config.yaml
vocab_size: 4096
init_std_qkv: 0.0383
init_std_down: 0.0
MLP neurons of a small language model. Each row is named by its layer, matrix (up: input weights; down: output weights) and neuron, and shows model dimensions 80-175. Each number is 500 + 50 x the weight over its row's rms, rounded and kept within 0 to 999. Numbers have three digits each.
Before each neuron's rows, "fires in" lists the words (lower case) most often at its 100 highest values on Wikipedia text that the model never trained on; "fires after" lists the tokens most often just before its 100 highest values on Wikipedia text that the model never trained on.

fires in: "2", "jody", "j", "jinbei"
fires after: " ", "-", " (", ".", ","
L2.up115:499461558488487439467462518537496430500474523463576597537602518516520489464495498441536431499477538476480419494481467457428475483526527522443475604491387438551469552534435472531502583546438472549548449429476490460549416476441514542461470489536609497512494456487526580465499449499558489511
L2.down115:485528508477576455507568463465532575494578446484607494516609579483548563460525608411555440486458509539580492539590562459461478349495538543549487546512500545424401472491431364483469484516570377493454444485482527582470492572490520553426458492431514539496574556475531546525455617484501469548

fires in: "2", "was", "release", "fee", "24", "25"
fires after: " ", " Rele", " F", " he", " ("
L5.up128:468512504529485553486539462470365481521462552453584577542463498557516462555499436496550427460391472601415586442585534522525564495563509432528499470555487496514424514499518498470428547508577479575505465571526458445548486381542494568459498526486585577390447430553528457464408494541451416504
L5.down128:510483322532590448495488436534633494485537553508486478442524574497545485544590526503550550419443500469518487533572481576535491389411540415481561448521410465460557587442450509472467526526332456538490529510452466549500429512586506558444599588582535432464472513482541508514496593410492510587

fires in: "2023", "2020", "2021", "2022", "2024", "2025"
fires after: " ", "–", "\n"
L5.up518:514549560432504444449564523406469573441462445433522603540498485491485492467574477472498572569504653473492486460480487473518525545467497499440456558523468494529518448494450560501624561433520515451549527596519601423488400489473549562537472463553446590485416447535524478425472386523529420475
L5.down518:597513542447563417519453501474523455538474447366462491503457456504489500504499434488536619540524535519425530533460502544484542511532447423449498444508539563426524471494475546468581463425615540578442487512496525522514510512510511493413529461460446541390427483438526530447551515546541485471

fires in: "after", "while", "in", "as"
fires after: ".", ".\n\n", ","
L8.up678:504507573422410497550586398505416480441510499511450571488441470559547445495495505468483514491376431502456468503528561449503499492407486507578497567604462534592521509435470531528536515520528451463478527615511414454501413503498501506557548524499467454502363488525446568456451529493507434545
L8.down678:457545518526528489474475467494516435535539496484412557467586432510433494453656551562499515415506512491485516399451423474481480478449454484461519442483515457511507488573507526542507500496427464434376590598486446582442497473505482488557501545506520518555497462512411418517475545493575554450

fires in: "the", "1", "6", "an", "international", "turnout"
fires after: " ", " was", " |\n\n", " Turn"
L5.up118:469501483477532473537468463519428495449505522377518517492484453550469440470511517516503496573388603464562495413463400468522517492434549588473509497549502422537497445490418526526567413499537526475500535586460548467471498488466605608476483476520465440475477475505504427445407481475607443399
L5.down118:542491495576499527510465476387558589494486454552564605506552587431486455505473461465526448519496486437479376576458399565563457455541450501541538499588408564462522544499484457424449541535478448474520445500498546481552521461522474474544520497495510547457538480415404517490572459533441575432

fires in: "his", "these", "the", "of", "those"
fires after: ".", " of", " that", ",", " and"
L6.up877:530499551516531452462424551478470425587394551431507507568376502432451586441570479545513500534539496526518468459501519622410579415517508492549502504537515396520480495470565475560418509511476502536511496489506446542471417389502580414490498462383522516463458439480511543535508520417532456400
L6.down877:551539499447587410515462461467459485561433514463471524543462581502458460474507470460520553418573488367525473458459592584497550488479575542485538573440646475598568475460414578530490561578438541545514483555470489443498456395502469422528491542407567535461505504515533522537440553487475492509

fires in: "in", "internet", "investment"
fires after: ".", " and"
L2.up309:539470631579437454544477502420503408533489504442558586540436451471532490518542489514512512539577601467437477529425463461565472486419527554573551457555567508460549470531424529546446537509417433545462521488503542492532458494416542465576490514543510466430513493558495509503456395548474536574
L2.down309:440430472477483578539548535479492543430458455499525450504528522500484479414467586507601449579615428462467504454489520417516527544498446599511529536456511491515580540486467557513532460586547430450396476496423585564511551522489480551414503610476462480459546517530434450528464392544389547507

fires in: "5", "4"
fires after: " ", ".", " (", ",", "("
L5.up861:534561481494499459549535510515467472453464493533550515569457500503528575551499446466493500533454501555476408526527504503426566437458536582473517515474441541521448493607498436593544499478529542602485427539547482469386538465523501477582601487448468531506509487432504547557470470429468463452
L5.down861:510478468404432522507452499522455549491401475604611508549528518523542526512495415383518507532528506544514546459531479501418526505402516555494481495479557536525522494476600452473464466525478486498524466588583564575565564443463474545452514445544548530538470529481444456468538491590479557516

fires in: "5", "al", "alouettes", "4", "nhl", "5th"
fires after: " ", " |", " (", " the", ",", "."
L4.up525:454563495509508479604445422487522484569558546492499444468549583564552430528461501488467474476393484497475541405559530470418573455513489434516461532543516528428493470574444512593519555501615515569487502468487462441433526499356491508542457562451541550456427495575485509498399507494490427538
L4.down525:507474502485489460537405534501503460526476459541502465412558611555452444481505628479517481589482547439472540533556545514463541499500539484394485514556581554486540479529535449538467523465435555525594597525495417489511561481407491460541438540581482514474480478564540440519494524516547552501

fires in: "this", "an", "not", "also"
fires after: ".", " did", " and", " He", ",", " he"
L8.up543:492491429478513543515515383416518488487489491463500563499504553455497481525544510583473536506481569518494466397422456565426596586469597534547521475594520444500513461530383507598510527546469480484519462513480372561382440505515450572572497522475490564507433449553516454503548517433625473418
L8.down543:433423465483472475481473467584479570576446557559537610498540547498508497478502463446568580498604455485530496532569518483578518391467482502501631429574538566476483474518594543521480410477529462545503549480459498537550486386399480475545539460572585476589546505408549514508478554503471490526

fires in: "4", "5", "of", "the", "1", "14"
fires after: " ", " of", " end"
L5.up651:521517554495468444582469480509468403482400525518520406552493405394432492516540490472526472496456530431567397512419492645430549429472540551409534448560472389447548551507491574444490521534526505472452431478521433495463434448444497585635592488460441488573490470535500551449566535535531477523
L5.down651:415520430477545480555488491565458577472561504468511577509510527574610531504512527465524557492509506575406551512584620503529532486539575485486671468430463487517467529578520502519450426477446545489542554506478535568484534557461501439449443507421456472521517513606549528487487538468465562453

fires in: "1", "1x", "1st"
fires after: " ", " ("
L4.up649:441487508579520461457438501489388433436420475487505465429535489505530551442605506582504534489428617452492386465460555481537478508585448473494443559486478421528533469533572612506533439484426495419416567507472492467433580497483602488468551499422554458478410507501502501436555493534464415491
L4.down649:474444419527508527603421445510381487452484503423549461503476531519529509514490545541513510497480527448426478453514484499526459610477475504490450522543433487535434593578384489521408493458515519528505518544393552527512502473465495525485561434465520501545526527522553552516590427501528525453

fires in: "3", "2023", "his", "2003"
fires after: " ", "202", "\n", "200"
L5.up952:459473523472557515468508511446440451429444518496533553505468532469460462464498543549454515531386500558587534440516462533476480572513567466446478496488513468573419536501462486535485541527536461517495542474469515531598519415520488612503521487454563493453436537472431514500474537433494410374
L5.down952:600537430485490364567421586466501537513504563543518528491453470418620504506548444462465539486564476475515463448500484493520532508435545447446452428554579579431434506576500515467486497446461485456433435532517538540425542483452483551452443520494518461525522589497438448520471563550451443560

fires in: "he", "it", "she", "the", "they"
fires after: ".", ",", ".\n\n"
L6.up555:345507459461529532537538395499395486497576549449511523553496534476475498552527454393501476526482508568540508425496374508454541481506552413593476525492455506481468417480542505568541571523572497478438499434436444458557530486490574563575528529456511451528476466503575626515463499469511433397
L6.down555:443476508428533508524501333461465562509390531430526427498501509464463487463489529471451537523494548401529478480511569525404583490470439381565536483496511592464458510479515460479401508447545547450577600501474545501542509499352565488555560572544652496534464555435500554505409628483527465563

fires in: "chicago", "california", "italy", "brazil", "united", "poland"
fires after: ",", " the", " of", " |", " in", " el"
L2.up270:413554487546537518480480477507517441512457521443522452472486565517413562575504449533531505461526528519471489529506550566507494589489459490437553492538418466497390396439518563571541496457496496470597443461514551501484457410469551485533525532439554529503469452522564501391493538559465418492
L2.down270:477428397577484530521544512471456522507496464479467559560529544461537477392517533527475532466431516533504534473452549438516595453454477442499550505603549465439527629509480480539535430509587470579526483528532407492467460451537549517505409565530436410482436519444579446493494579526473496529

fires in: "4", "7", "8", "2", "6"
fires after: ".", ","
L5.up888:535496514458556492446430547459450485598534444536589446522492406475551453642474357513508511459412520474477589556491490518452493519496580437475491476453502483557432465510561474495495496526555443451564395542518436463481575399510545552537549521419610497573468538523442541531462518591544515546
L5.down888:484496467513493511467479529472447472544539488580549526527525436443561493498488458429461466580539396506505508454505549503558538465466477561509388549581451435487452492424461444455515477568605453501537558448483491411522577514495502475530479501471538523466484469535484499556454504539468432481

fires in: "was", "is", "however", "as"
fires after: " He", ".", " It", ".\n\n"
L6.up484:506404485398485475550538424441420504526452559524450511459528563560504510493502484541542562565395452583537412445489419482468517452416541449581469468583407434548499534563402418512516479441563529520431517511453492476491483462500512470572488490497554468407555415463582585534469516493445401450
L6.down484:483525495505487469444547482466467509453569442593473578556496467439517473500477522515436518490500453486423609494559587489510428443505487583464541476545517537458535515612613560571458511452573404517559484475421463475483575509453425427497469514583535462501506436545527467447538518453524557484

fires in: "he", "it", "she", "by", "the"
fires after: ",", " where", ".", " when", "-"
L5.up83:408537432399478527473538395492480423524476490443535484500491547435461554406451487457462522559505548487497476453455516498355582436418495438548420512558497524487505417570493505623590484504555514504566525468491467497453479471484617484562511566452559525494505540572558527519466536499460463534
L5.down83:394403549533444597521549452518520456469459493490518563578528436591476456557543469498475561476505508497460442448556543521466589546453516493453558511536487543478420608441461473440535510451512554514475626506496528557523497534488437485488471482490643498516549516467431510469475514485458386521

fires in: "which", "and", "1"
fires after: ",", " ", "s"
L8.up200:454540422477419488539506447432420533527522456541425505460502539440391548436458459615565535444449524519425533521523514509398479421528492446572451487491395498498485446450499431580533542511455430452511435512499500501516524439525570420576553510494607559510379498426625522498602518442519424520
L8.down200:438470475471640581533425557594499528515471473410517468561437551544429557536541408511619517511485527542484426452500490518489515562550461496494545411460514560359444448450506524504488508459521541572413506597488542536518491531428497493433570457479557462495524537494417552508487519531549438420

fires in: "the"
fires after: ".", " |"
L6.up821:576468469405523493550535399496457441478514512494534468504470592513488550586520509569541550539410476455510609471432491544335506504424546389552504554560484443605429511484480510501453504545580391525509447381492504574482510508411514561499460461388583400565490471539534479510604536429493431464
L6.down821:498437496492483468509533407498459484524469448483413433500442534356543531428551532526617506532508465497430556583557535569533488507586547428497580522505533412533472462488499540554407546587437452539526563464447478510527531506448487479560511592456512401435607546553579482382424588495481507525

fires in: "it", "there", "they", "he", "as"
fires after: ",", ".", " but", " announced", "The"
L10.up23:492499596449572512436508420517451549458574445494541571470424579530388600523382422489508407413485472552495585491483451480518442465569515536471540612542435523478477515519481509545608406575485460492445511461459477473451565391516540504505505431476451507516561633442481536530415563502534503510
L10.down23:507495450504496557506524505528595519526507410441590509501573488466522469489423454487506439502546412475491501526532497517602456485511487518591555513412529484483503382501501480544515493418525590462533481518458477390482510564404499409511457503472544480521434557442496493510489561580419546457

fires in: "is", "it", "she", "he", "film", "they"
fires after: ".", ",", " It", "The", " The", " |"
L8.up61:458499554493468480482439471443447497493487481458527530593488515471479485475467443604501536502408517429492533460496452537504530460430457413533463616476496379452486540450558401536463516538492514440504540520538415499413541444532518539513510412496559500588471450471518541479461569475417447485
L8.down61:443431562514545524498570589497586454496443505452432432501482554555510484441469396589507479618554580498438500522477511447509480449424511546513558498552525620501528455536536472559520546518460380582539486471440564559555506432525438464571558507469439474474505574545515401482473547524550456533

fires in: "5", "4", "7"
fires after: " ", " (", "-", "(", ",", "$"
L4.up202:516561529554395532431486526469493455485422528489577453484515524541474590550465447562536500454515511429537455439490538588495605414482558471478500575519424467533452441591526439551495484468554540553489478507550596530495567535483548434596536525496503554565498456556522576508534488465526509552
L4.down202:493469492540541474472355519540513523560450447530506397528499521570471581496532495556464559541502537481569499500569517571462539506495455502440451556538486451591514444450494464494506574497513540572538409606538568522467585548494439464526501512497538501458518524491442508576396469610509579436